Weights of a small GPT-style language model, trained from scratch on English Wikipedia: a variant of Muon for these matrices.
MLP neurons of a small language model. Each row is named by its layer, matrix (gate and up: input weights) and neuron, and shows model dimensions 16-143. Each number is 500 + 50 x the weight over its row's rms, rounded and kept within 0 to 999. Numbers have three digits each. A neuron's up and down rows have the sign that makes its largest values positive.
Before each neuron's rows, "fires in" lists the words (lower case) most often at its 100 highest values on Wikipedia text that the model never trained on.

fires in: "and", "or"
L7.gate446:472468492562439542442483517534550472468495464539461439514497524559571507520569503556529518388508443538481489471507547511525480472470379561596562472471538555410546472509509489602506508508586444419407407583476490537475466461444480477616431529489481553456455554494509490618483529521553501549477513487595470522470363396461505508420542526540555458591534505544573518531412471533512533520426
L7.up446:493522492527548576508469412562516475436438601436433498559411550475543528447545392540456513514527421557460447645490555514504485497462366514506529406499504511492566530510534553442464528537477577554471589408592443583485564502560444568494485466507507486499510518536456485537477509410468478479530443504579541481479510481545547464460516503416460503572539532519410469547410524536538440447477

fires in: "a", "the", "large", "major"
L10.gate355:464522448580538512465481417488488590539593484475462515566546482415512537528536531501528538413396509481553462467558500527525425469417537452523498538448441410510497567557534471539470520497507463569523444482409665576457493508457548507406514461478601529590484484516482423503482537465573420490498490493487495525494622595524446509461492590480530376414524513493438398491498480483515586451469
L10.up355:484460551532491484467473552462478475472547399584434522400467517501537456586583478473556490463464428491457507547521524513519479505575512572606546492479541468446608507519587476520519560489573489517515567485467642486560482540504478524520493537510515506543601479557473519487493468515499554510405468512497506455485549598483592521463490403485372421557417476529573522471463570458556455415526

fires in: "that", "which", "what", "as"
L9.gate382:495618474471374537531584563506509575501513498609457444451558483528523454505539519436449543521475466455531462423452499457440505496424464488526524387588485419543557497537548477520399507606526510489468504534550530539500598451427533556525483508516536464447479508491443496538485542505534466533575435469408449495465492571491489487451555471525442526406547583393469527494559463530434433534547
L9.up382:593478536438543562510383450499544555548454501468436610501490560436554481479485439464583483514544499569480628468518516469543618605519493538540472545527486535442431403456486382558484511535523466553495522587491513506532469541523419514444554454502466511471533450505518450527488454498474479529452542380459499520502502456468498542448529491472506518526524394421528431545499399556526595413518

fires in: "more", "too", "very", "most", "less", "greater"
L8.gate597:420515472586545550420464593465441407448509426593483434372481619485532504552449550555474542440475560531475478473441483416524533466393495484515523512525552527415573485530504474522525610542481561504507403549529513550506499512468550429502500508557466459523519544551504426470480501511542542476525614490468484528515466489544502481547533410542482464481415498457547512518502526437506481488457
L8.up597:484521528500596584492481497436481430553498522512470417482549583536434464480476436510509556421532397486536527511508526456486462508493428418584597537462564508538419479531421491527445600525468511583568437404593564479564526505507475420408464498522588555459447456507467444549398488575516591564509480441434532522488477464488489458472529448534444450467440411502537510437474625486594538436442

fires in: "of", "rough"
L2.gate638:510468468456487582534585453514531473551445501521474501617567588494597489507520543456489460519414531519438545503379536492478495549534479582509563427542468531557474468493499473502458479433517553484491532501542448557531459531533491526457482520487541432515527547455615522507559472413454503573495616550474454495431479452490495506529485440426450450440605623400566549478587488510531405533537
L2.up638:482444484494496426466459527494588493526554556506418459404521539522473483485475568464569521529536554459492466561481486531479439524569435496503421556537607514569436495535505578452586620552583516397504475443496513498507501483455452425524584573460564642541478539411506431539476505424517396505536533449473540512433515413489509406552502434449478549543541592561528510471477479487529551489458

fires in: "he", "it", "she", "i", "they"
L9.gate484:476501509462514560406489482570677519446550436502544531529566504512472478523493573487446475522562519485461457511490489471503386459513493522591495494483560450467492537510478535486498511364516500461374469534528460470503486468504440549508560599513524438462370571545498461547475509455405396462539525462474501510497540469591455463441442453492480537483599575494515450541562427448485458502493
L9.up484:514526502565476476522563432483376502522533485522365460611436594570454476453493528543542484526426488445554556536521477570504483538462445507522489617577498588499449444491513478516530537509642447559576535387523446544490563512473561441494536513493477485524505451433477441459437481562461551441454565526498442493509574558505513480558535527450454529487472398542432460595457396519526536385390

fires in: "he", "the", "her", "with", "a"
L3.gate67:517448521554466460508500416535526546516549504452478449506596553514507494514503497533500512480397553482515386435513522435545432506614450467498459480579581587448480515433508503566496611418537585465531546545501551540480547413515472465489515437526543410508444498475403461546510477503581488554564482553539508568426560560493551494396441477430478434520542538464437520515532473571452491543545
L3.up67:420518553505433496403531540496607497569564426616458562498497446481531441489484484563519436550511513511453495542539473530512547508579523467589481551453486530508654499392596480510561584606557456459519519552497533431427493522555612425493470469571377444538464530503469469542521555521488455513536477441502465511575553496528524531473497486530482464628498508519462446580513437389426519558521

fires in: "while", "of", "and", "years", "after"
L7.gate498:471593501491513422450580515480546510495497483535527525469461536449499467553479459395510597588489407538562601508525452515478553432466549418456456523444479508533527428471476497524496493518506486605510542458586404474525443526451582462517513500574500510474557424458476371559474491505476478506581510446566591606523451522456496560466497444556522582526583582579568556506529499456520469468500
L7.up498:488454527564431549441578514547593465442499501542523464571466568479517469449487498386514509435541477493599623473580500456553535515494442473493538475526463493427526437534524497600572532501505553414558584575484428469552511487558488435536432570447484489458471486437523463474490491523526529511490458495540465575437484347595370501483472457488522656482466486538541481570592463483517367528478

fires in: "not", "and", "also", "or", "to"
L7.gate228:433577504531432540480633531462456468487524458608571470404633561448468544573511521556535503462592490620476477490482449498511535509544495440569596520513490475487476472619521576588526446498498511506507465458533539488496540439502457502527430455461424462509526546489495588524462569556440513445505499454496483535461410561490487516447615506449504527438487522462542550518461485547541446509487
L7.up228:450612482470440481441475520546634511441532507483560605512492576475447487476514504505569521398525483478547463559473543441576456522535479399481593533495563542490535530479521463522531455604505499580440512496499431438547495474491462492513586468576492564390485485491529483544495519515520535432512391426426484525526437439569484515459425560511419594452473649577571535487502479574440488568455

fires in: "of", "by", "the"
L7.gate222:435495529482497485451450473439487543508500494531541468500438484470409576499434411467460486496550394472601500455574552496519547479462443468544422506511488452457448501555517496579444440430475504527647449504494474595490574514488478534468529526451508539520550550534527487544430491579507522469449428548546486510575503520458414547425534479448465489492500411522550494508461512532504511437479
L7.up222:497498483513542540521502517454437519525507493490653370563561549496543508485584458468479538496480473506424457550519444406507613427592487546523452545465592447435427516423488489481525514533521495453520514485448551569474497507565505486494525580520450515450575489518548489427482389527556452540518442534604530614513540448501520457520396438475537453487360571430497560545417517423523526403502

fires in: "is", "are", "was", "s"
L9.gate359:471512598461414522495563436484603491455434472441511554521483474602512542426449585553475540427435513496578484505482469572518461520447473540478515571527591423486450504497433464472464598523413535454477493518509463538515462491637504506536561462478484510473514581496572518488582528469506629502543505508448476484343531531544541480497575470437479505500502411565569493435471445491487560562411
L9.up359:427518394583436572414485552523513524444572523546541555368501503465456501501424511565531504527539615495506517530453555545585464550506481466518492442627467394453433477559548537483440543430457574526445502566487434511449494595513419590530522528453554575494533477462485441472418525554521521489485570458524366530433472514495475448513526522475458531470598563524466528516431488554483488494479

fires in: "of", "october", "spring", "may", "fifth"
L7.gate520:402550527562455507494513589485436481560537488517511514526463470487430494533498536488459426594588459451508545573607485518456441567508391518387459453540521435528433488508565504460500475482540481515505487407514483488516496542492477538537469574553504441567452505566608465508463504491501525647471558495394478403538454500446499543581433541426441437513462477532484536479431393489546503451404
L7.up520:510553536514545487423505547518468451551468511530537527599520483440468529480447518534460555494565448423459422542495572544494427467499442472489527565484527508545532390514491450525583531425525480520438473413457436491473510459474422464479569597513453489478413496530439483516473457489513521491402450459471540552670517516553574466442526453511412518683495434581461430522479476496484426481509

fires in: "were", "are", "be", "been", "being"
L2.gate519:426487428511550483475481515427521397475521509478429514504492498451485475484528429513493507489561441488524556429416579555470405473385496486405583485457387481481542502452505394515500486584507531411454484542474351459511557522476587564511529563433597453454457603447391490488455489484502502487470521536389526577486439520564531485545430416510515441433526366523458511495504526485546522510533
L2.up519:473460551577561513477463564530451494505574491505473450512564483463582504489427343545547452456505576515533446449434447447494528601503472552546453495506489421493513564409537490480501586448492596492444504486491577399445481530528451458519484484420458531540512485533471544498539565470485545517430532514445561478469529402525446505519556555419460663542468505450527454430572457451505539593478

fires in: "is", "and", "he", "s", "are", "they"
L10.gate10:491544556597421498436554513521583554504518467424517460508484454544503479408507469506598459398481379537622528451512448537544505585436457544400441456518532499545513555405530505504503510536602533533469424519527454502512501502647515404486539506552545506481532551507500447508485475515644515543535489567474474547485489447530471497480473508426482488512531497457504477457501569533554434579547
L10.up10:499579449525452598445569527430538526523475472441437470517546455532479565514467455481572515473466439505555503485537504500554517557500604449462489528516507555493504540321518477533490579386621529533557497535477503558471468558549544485420432487469482489406431514491422584506525549461430460506429473476476520538464443506515535433440446493387519509421552521563509513523521517539573424517572

fires in: "it", "t", "i", "there", "the", "he"
L8.gate362:460584568565582627526494477470458510457485529516430428503547507517609558556453534448433484475532425532579413468454529454417534448473499528413516554498442582489530548483539489526540576491602504410444478530517474521497508457534588513492546472563505462520426527421495477502465447539412469521469489533396572590406590548534480469481471497525519478449539479508487541518500390485455424501510
L8.up362:518529504496429507498511540539488576502518368519506443588602498485482435559486497557507497503418577472503500602480454461472534519544448546601432534522548520435507499464499480553470540426504479440483542466515441529397495537522597435521514431451499514476503563463461459525500465492465531482481503540529477498462575531606554443458424551415491491509534448536448430506533392492523503481514

fires in: "on", "the", "female", "same", "among", "s"
L9.gate121:561548490641471513497532532454489582452503431527509540509473463590504392460510461497468505510472476435501527474591514430482586558471530481516446437459571494444467488488514439544495460487494548514546558481570528540476639448540542526503609454529502542519580492501528537625536494477510506492581440469454512500495519559426456460479544514481477358502538465507537537529535524481480537369473
L9.up121:541563487498488533529484526494490506468631572520546425503481471552497554520495508523479483516513468560527509426510522498517522478490435507495497508405413505504509521489564514457530447546481542537456533528495526592407548518430589457530543563525397550500443504471540528515532385544619511567487458541452565440465467599508521492536508485539436414509509570438569596614496597379421474576521

fires in: "as", "of", "first", "former", "became"
L10.gate303:501558485499408661446591520418460478503502456416433579569500461565564461509531377531559520442528534556413510422461441524415513414574481413474492485441433532482443464490598495501456496404516547578492440513376479508583505474498423448531497445407520480473464505425537546475515426449478414583580431464512574497517511519452482454486517506487586481485422485454503531535493478474490520559502
L10.up303:529452550488415526587482540516493537488548465386607469579439459458430462509565594551487536568527412513494484563468521473419444547456504453460530388499553481405553522476512489552499439467508539526470546591476493529507548539544443495531496495491496541539379526460459468479464551523409447530485534555533509544507540502530497608514491600509466460444525351563580598526494435487459547492476

fires in: "of", "in", "american", "for", "australian", "de"
L8.gate339:489516503502472470484580528537523496653481465472459557579579585526522493474459515519438482503483550417454437544489522562454430495524589417555459415526499523500566477489502500532532485530509532552496504471512447684512510437467547579439536580515429501573517537460508478477560571449482549498480536503504522502500519420478492428536498572527432482531504560447469448400483514559490533481385
L8.up339:527447481440435519487365546482559495502500436481482558473423384580408564480468402520506521554574508452534547583561499439509478523523520508487480413522359492503489487506521450476433564450380573470490475497518503603554528505515529470433525555551523478408504477478495388443550376510476601592530506393541530551452458547446583454477477483569461520535485549492400442496524495473471458532493

fires in: "under", "by", "through", "for", "of", "upon"
L8.gate234:496463538544476552489504566537529513574522448490502502469604555626455389474507566531471503502544516506478604438537567447519515409507485408527486516524441371472476461435534478534566527486441584433445588543545450601491474556477505488536497382517443416496373462445546501523470610503404479494594576436577586523522541488545543466456474549572535485451518526555489458517502421443552479501497
L8.up234:477505484501526535483568489441619522446533497452508574531506602496459416419503524412584434547489566508489539487508426480547504461531421471478366468595507517484471518511484407528510475553486584536431521513431424516433484582480630416515481454481451469534465514531454547555451535589484547460650682384505508525512564488443516454502536446510548484562430509582521499529444526513532540466551

fires in: "of", "at", "despite"
L10.gate525:412520422467468540524544515471475517520484507494505494531512452453419581380494498507424491466535527575539497486514457515465528466529411490489425506502482553595458454465470520426480455456522534538526488525523490544511449471539511515643574439452505452442497583548538416496519567501399400571480508436495409506545562493590543577394466488432469428387525461624531510514504500523509457439519
L10.up525:506433476449560519448527588410464575580478458591536542513512472515473510458516570531550444444485482541469407508497453535414505511493525510480456475489503478479476396431487507433587568614446486568581443476523611505461470399464503560434494500498486541445454545548490463474485407517475516530440471596439519548444477459563439501475470453519493454443408600481556539404541531530550462478430

fires in: "and", "medal", "transliteration"
L8.gate627:508496524526516426499482471456481504588529464518377524509512478459578535500646381547403488512445377473459514494396555560469524465613498513473489475481475462488481545525627565529519494419502483444511612472468503543418557563460507583460465426506514509436502478532516553547441520499521485469498511519491450412512462516412546543402517528533503510527533543430520504503585602602525498515446
L8.up627:562599454503423454375543457509611518477433485453441561522509547491649524525476457476545599473479478557469529501492547468524521565486485411538518397502505518466548483524544493489465454465421560458381443471509411532457400469489564438556471575536520456530439506530399565548411537453590449520429533472541561456493534506470558485499513430483505472465569472518533445529539543534537419545444

fires in: "of", "in", "by", "with", "to"
L7.gate637:556493506459463561479470590485524455505464421467605518368503498494500470443531550494489557500443434603534522417540540444506610452507410546578529524456565515534426491522494548506381463500417578523474511374549477488529500544566473478521463484468490492527522504504634514495507473455542455453435512431539571521490483442511585581392423590490530501449491561427472487496442522436507473453540
L7.up637:514490464485570446498545456469462546537572450525439518439539514488533526468468493414467485497447468587489543543505495539502488486577523523479463429501553527436548491541509487451491539508487439516390592432442572435557516507562439457449474571609471572456449508499543423524469494483521615462441577550607504579537559525484621595510479509457473545480529521604475557530590508501571397539483

fires in: "to", "for", "td"
L8.gate611:530401476458524487454567518553476570513425483507503572487488504492531498462542414446526409527472491454410481449449430555499435421487608475498544511518540533525572499524459534519438578542669468472485461513474540509479407519462478578480433414511516392447525539502475479482535464480477405544510578512456502547460449512482504525547419480492473463554624611455456527459447424420470540555391
L8.up611:557391473463448493559563506460440495499444434471501447580456536464524492518541602428544493541526635515418474457576519534451498461624442441630492466513453562481550457501471462464507547572431519445488494487552449436529521475469601432460462518557538481424467534524518478518528531554492422588508542473476490587459450461601546446505465529411557494537486451485451452511559491417564500417498

fires in: "when", "as", "i", "to", "t", "while"
L10.gate142:491594491379522616466596502486564531547504438483472486553485466463503488466496497453505512508472510536553487398513544526530555463558524451414443624467507530429577486472554461494541497537574586452598474521505555454476508506485471474440570512504549512454479521510509538525388480489506554491530490562409508561500547452575466434474463497460414509508535428494511487576475426524493534600488
L10.up142:466599536530430506579510516506567544495506480545469539511482473436459574521489531419398539424541561534617469529587489382474471546502471558485501462537449459433442466463486420508407628463530511484424601467540485468484487391489518447511558631476425456564467401485458470454494476599529596535497514513513460529438478530538503437472566463585465532436555540556514516511516462453422587464536

fires in: "is", "was", "also", "been", "while", "currently"
L10.gate161:463564508544451605426519523364494422509483469483485467477448532486510474485524535538455517557422489544500639408459474534544456473443516507439442496523511528531411551531502394609487537572426493525507522556442540534530549524469488512503551560508484455513530568421484559500483520471495489459502510542428478540492501496550470413564499558601590552458465547464521561627437470502601514611468
L10.up161:539453472531455502587536419508544436508561470515558486487435470529454512480465514457485541597463566550508515448483407572480442487466528549546573505489398562524484476553420509536483526519443452492445628536554512441601425489592586470572561471438547570495570522485473447476548563479546526515526499486539593570575523517517403462489590486478476559531445472493491568429563537575413433573513

fires in: "to", "then", "and", "of"
L9.gate417:432536503512435569462514443541585559509521426521469548437549429560470558500530496451539479439514548420530450463499503492474490462479457489474470524510599615486455483427484462571514569432488488512495530565491401356440542596392513377592475491462457468558459518531454567518519494524388480523535497430496436505545525402587464533492587510439456492489557470448544509581477491482560438385482
L9.up417:436542562519470505539535445506470529512645507493458497483525508499471512498514567551533529549485413557527517556570426567539512477531524510521569478540543626488537559527436468529553460562540529477518625518546465528447544492359531465513502499427434515546531487464560598525509656432462563500472530516512483538492442518533444466471485506456539510535439485560644512605452569543579444425503

fires in: "years", "time", "days", "months", "year"
L8.gate438:541495510498471527385520526473591447487551495440487490516574438486420354363432525519497465442484456410495531464548523466506509528428511530493462484581512578456476513494508500531426495501518546448500447564498575494506541557503498538496449519523520462456474466431382493607541463561482527509472551421433407505479480498494463472530584570534447495588501441541480517502602452607421504427521
L8.up438:514519553450493624489454539504497492603462553464501397502579547568455632516480440501522521463482490455519554451461516503509542537484414565484435510541533457465469489391458449459565586497596510581492543494464484478492491533452561510450508445491484514494453508418558554499428528514545417556539446480558590570443448454462539510495426589474453480473445618503533495604573488439549534516485

fires in: "of", "the", "and", "environmental", "to", "in"
L7.gate539:467497522455441556475510506515478634542532421539504559517429439506446505547506531562445548406480395518467443499600505489438476427488497508442371464541426536490560468566443443525479526509598536453550545547520496616458577513500502571537517510531562478479560543432547510574487540566558527497529506436507535463476523487503554467518573432508495488509487395528414555381454483547515460582490
L7.up539:552500513441493508542469381605530547424508413468393498529481443453627545527552600481505516527544480573418553437492567532407490512439569486466498535562517545539528530443460514498541578469499564458522491531502469487496572450545509554480505576442418526486490516543509573514428447435483528503522487502456511483522562466491538506491525555437670514423488503520563464480528592533583477610487

fires in: "not", "to", "also", "would"
L10.gate584:471471506352457485553498464457530522479436573454522504495587592457568503538493479493601541399499547432480539462493367451491531566530453435422569503517477507445393497477515476487547605514540404549503392451522541488469543522456448448538460470438420540477483549511467453541539466496502472435464554471450489466560423452544509504480439430532486483448476518516470523531524529455539518546574
L10.up584:508574532538504507529518405488488483529593529523545509455477499504453424437539573494543578494472470492435424552546519539413399478518485557559601469595662599448516517538452551477514397473456549506479542472613436467453533482451449535478529522490627531490534515500533520548539592524512504455494495495437411523487553470495517477526433453475518500435483566492487476516530468526494538532415

fires in: "not", "to", "could", "submarines", "2", "railroad"
L10.gate108:524583435465517496522556507502469496581494448436543511485490488429496466465457519416536455504529502514563421501492524571599439457423548435536550542508527520495500385516555558505377522523447457504504564513544501503497519486526521425471511495537461450461594555530472440512560513424501483439533458426455377613510490523588448484446498461521495542513534503498546466552421539435536536493451
L10.up108:526539529487416539510464539541532429601392500503519474534595524511548588517537455518431429539607541470487511486468461505496559549472440464506499405547433536470528560613474548486446465526494456507516549546502490496527587524497526507542517471640497515500495581527570539449504557569560479588411473578469509513502482462481512491498469431499462536395485397504474627516636395545491549555469

fires in: "be", "died", "take"
L8.gate395:358545561502480470521525479447555466488516481553498452509532545487435444439465539455577557418527558432585526428519490498486562419438620495556541397595542388493453476406506523565487440491489534519541515488537465506573474451441482460497456481376594448500480469597465545527423476511444520548496474542487525479474493455524473438501442502473475500437406474507586403458478479434528476551531
L8.up395:447519447458488557489383444456425537448496482553573479536516494513549514478508510452372487522522561556438596467530455542502507449620588475545508411494559465475488566522593501488516498537493531464473592599480467529456418459515550473542554558445494411453520531623530453629435491457467469471437532474553559492504458485551475459558463448482480546585466545577449472394422468464547499536478

fires in: "they", "who", "that", "which"
L10.gate285:479488569496582506506480491513515478568566352564550417466424418479596405578607515478499508475479493484530557426473518557519503505445525566574439553483644440424510470438546437499443452533586442507454520576521567488549432523563580502436493395550526510451450495461477518491402473492475526522419488548489539537475518512550485550463485451547439515479483435508521540534440431393567489530516
L10.up285:501545517545545524478534539493527576516599572462433475493442583540548487523542552408525477502562522512463478483439390517419513495517425512487568546582477440431396469470515487490457488502520474456529558554545514528501472428549460497523497381469520555504404490444487549425361425521564506454600503443471517593469471546615503491446495511547537541587495405529465498503523404533579520500528

fires in: "first", "former", "professional", "named"
L8.gate548:574453516507514504501540499449584491525478480438527452529507434504491447409526457522478487459487485515554387498520569509490478518568482482492565497448513530564546442493509402555536601547576546612604445522518583465525575538568509511395480530558570540521428503476468590532555527476605485471428523455488511477475488441411471467456535489518514515472499415524546484541506506527546488430469
L8.up548:553570465567403478460557482493498407518538492451588528504410500553511462497525448549514520500511546539586498568437404574540421489537455449482440438513533489482480483494423472447561511414463364554465493447502443524521600500524577426537505554396462529538456510420474474396463456493499587509514440540450497470505510556438492581454418523510515558592511391525451513590467409459486519521472

fires in: "of", "some", "many", "and", "several", "000"
L9.gate373:509525478539444535508561569495447525474536464392448578420561534479486519583523534559539475455504448435452482494646440500519383538464468424481564546526542511446502466436514597579439548424471438422500548546559504470517545511545481438494417431506520577553591533528432456514543526430468522533521578443499480401523605440547539417441518554491503533512522530543548471441505535493591502394462
L9.up373:483563558499498488591523532583438577475478521525546403472464437498511499448532392552527466535382468514465443520467405489459505576511437479457522579648467470541452468462488511602529523465512463443495466493513503471577472523455431521538522539521435612492507567497460485466525498510584510555528523520549504453401531505493516422456523505541499507510448464468463435452593490540545437415537

fires in: "the", "ended"
L9.gate352:424577490570577448494549511480416570467552496481424463474487445420546523481527449512535512432468531406475513480542456457542555458463505460489465469566516537519509396532477464512551472533410511478538590448525528490455564489558471474502520517419522630581452376453443489598464460466579556531481520538515568451470623477523538513460500470492582525449388436486527438480572443519597534439493
L9.up352:503503474514346434397531431488527548404557532523454532438508514513443439495510397529473518509502441502527554516400516405543495442507444504466518487430514487405415359502511545492526557615455532566432558459559538581464628510512471525527471530519485462504505478441456483609491440473568516565508487503479514506434501568480467524451521469497607589483505439551482509411515560526569457467486

fires in: "the", "as", "of", "s"
L10.gate137:614492517444508532517550555498537571553492532447451559593545449417551567469462479508456453514514462478500438501504437535410435489403562460434441450469563583459462492488518533527500513456591540457449479564424505512601519424546542517587528401519480484477494500460496467452459481515571470483578514456618488529487538508442461479492521512566575471429476524438522531583500474510522537520506
L10.up137:528533523516387490490515495462522601555459540514443453396528523495415526450453483589496416310518489479419550558516517464392362537457464507424525517463515496594527423461493390526509475628541471457505508509422505520623527547513509566451541482527462474513523443490523516542479453446476532517491399543559566468504580504463436477490528557559454447422507443529519466561507529502493499530481

fires in: "most", "more", "of", "too", "professor"
L9.gate107:376514532458470511497493511532482383422467576591448535502510513498473500478502533480495490457451459551433456376503535481427505613525511442583577490515446492452566459501460527605540588610470557491539514500456538442451513541542493566468603519535584525477529476561429530541388449452520529509542467575471513532527499498453585519486552455533488457445446510432493486430477514477471457511605
L9.up107:520486492437419511512507500476460484584571501399500558546518495506558492430547494531506567523515489524398503458535488604488579501497612487560436600472588502534547449506480476586448538491465515539495463498450557498595513426538483499504516537637535641520496546484509522485524567513481481555557529562408562596544541448550463477502575597619530446511558482462441466538430597432524478513524

fires in: "of", "the", "notable", "fifth"
L7.gate116:460481502504530434488497550551558471487549447456468527503493500495529486466547573552495539453676557531555559507505533569489473495587446509483538454505510497540524412497606464487456491587475605429497567490514516501508528495603520507615527575580492515515506563469484465458566492490526548447574548444501535507488552499495661399530473537485531448535465507436482529532464458518526551420518
L7.up116:562407425503552482509521547484475504559446490532476424568443455577467569464548417550535503487507539600584521491504528541420444508582427489544420581446514469519536543521447545521438577551581565454474583465493551548589536486430459592487498471536520545494518484432501458466556517465555606466564462442498502496510442491477513418514501519520477451478464472467393460565417507549561550508545

fires in: "as", "under", "on", "an", "after", "while"
L9.gate191:433460464468479520478493535493535507609569444518505546570399510467465530433512545422479522445439451428589448475565443501509431457503501444478510542495476475492538405566500466461366533494492493461491513515367425493465575507513561544444516475425534476561412505393546533507501532547569505479460497601481487551513458580529485584462556522520512514512560503525507552506515518402501448470511
L9.up191:411565497532478606534536486390486386499448558467473510559458556573556444488557493502543539482431498535502532463494489449479529521466549476376507449526499541631485508542486458463572472557499480483497436487506476571495528482483585430573410483482518477541475538508504510549554484541460524492521459545486535556473528464522549556492650536516478478487571537537517488520635537384539435569402

fires in: "by", "but", "however"
L7.gate349:470496570535481528464528479539478563504569549454564519395594514470540458457426448484535473503451420477557513484603420478432516501501544345489536517474586491463462441504500481460561471430479435435521615419451516537443468528492622449529529462518485397525606447495550506535479563513390391542486585525532507530448520490511489527541454566501457524509565566512543434474469480478476551486585
L7.up349:462480571589500579482526490532550570441555475447464426482461503501408471520519522491475431477497526479427448459473519520486472458429552479510380475432511468446512514524539514534542492521532599553481443497561379425513511437494441518509548551509449551425464439473523460492421515539490487610494463521557528566556430543549574501548525582472423535500509485465512474570490517508519328503484

fires in: "as", "is", "was", "announced", "not", "m"
L10.gate219:447489497487503508447488554433483397512474517451454537475419483363495448489566469509516401487454585535495593429510486467490454517430536517617514453499521526496494487427550415547609527571513546444472538497475445464564547543459475484516454617472587521467428501462463540597424579501480441486476497568435506524525499654550520448480444436434525441389497462521465548522483477555548487432541
L10.up219:653577574500449472522468516391435484579494616518518506526472324502559480547472474509576493503386531588551446474511538553471491483512559458445473457543497489492535542503482431461511515538545552525524395558527474461585559540495573563451525551466586433424472560517500536524551587483559452481451467475468477504574461523530466498546492469471493542454552454531485514571541464484554525496389

fires in: "the", "a", "an"
L7.gate615:538499405382523502461571544474454524448528388450508460526464526436493456579469498433458524564469341489560490468603468473472561449509504607403565513455500465589516474466468451511524476525508443530449535467487500519550517477433471521513460506509510492575453499521489491543575397522552493448527431625518533504531556579523562494433576526529535427490508552412574523509479478602529464510472
L7.up615:484531477365564513425557557458525438428503517597463570513476578458425415486536481470530456500529370488492475527464435447406424414403538462519497507487487545464469634536480481570467565491490508530472489480574570468514520496573534552524479443490445554511559502456481479478405509543626472518582491487458523644455458451470478498516504511495414485461467561411506591416524491515386484502519

fires in: "0", "not", "to", "also", "would"
L10.gate328:461495471528421474567552526509512600474476435482484552354560559533452468458469610484447417525541464443456445530554468471511436450452550534562459421475464515520492506459496610504454550533468561586458439529535455510482478506479544546521530488538426518473502511491469506514456472513459472486519385522438552445390534442538426336456444488470460472544488547450536549563484527484572528535449
L10.up328:440461483521454555491583426575453495511510501493457508496515507476445495425547530543488512494450469456597492662491530532555499520492475488589602493551470530454528406554460498532523559545603444518479554508507464428502452561487508523529587497440403574545513453467481555455469540519450535533533457477477528584471565489498442528444454541485436515552577455414546450489378444574455512584521

fires in: "which", "that", "these", "not"
L10.gate304:494463530636548478495513513552549546486555484477457465480423489520534501514490544439551514501508444514485485410438506512474475541525503558526568625448555482493463540533541578520560467658524534530479467407541497604554509461510486516497497505478431510453472515478641396484425488550473534547654449529492492471546517533529541462422488550599440494499552511477578443527432456581508390489569
L10.up304:422434450420397484609495532488502443549480414516525542415501507520446580450442577432404486491457469464509490479503443583485512538518591460410510418488502507525466436601449449563501500488575558411446488512582572545531500428546493530460556472530514476383469495443391441476508461499493502558511532409483525506536515457451545625493494486529528477462510541501448533548499461538522596471434

fires in: "to", "m", "however", "from", "by", "was"
L7.gate37:504505516476407530445546569539510447509479523421473523430538473457416508458445511531512493518473486564583441503518541468391421439508467404492490531463429558386553562542504502542450532468480549495460505558490473466504487487447488481545590497466543449521540501476525512459606426528446479453513478463464532464481471517452480584549496477465378351492416594498495503564522410435486547441573
L7.up37:505519437506442483631593562432531510487502479400534460462470526506450472465487520538430491486562576454492483510523445442550459446505451493585541462539539473415502429545455428474478472601560570399533398472543455483418444520502548433420519575494469525392576469427479483529592606539483506568479487493582490483478390547597535489511491528491486505479519466530476603558457417545405517443533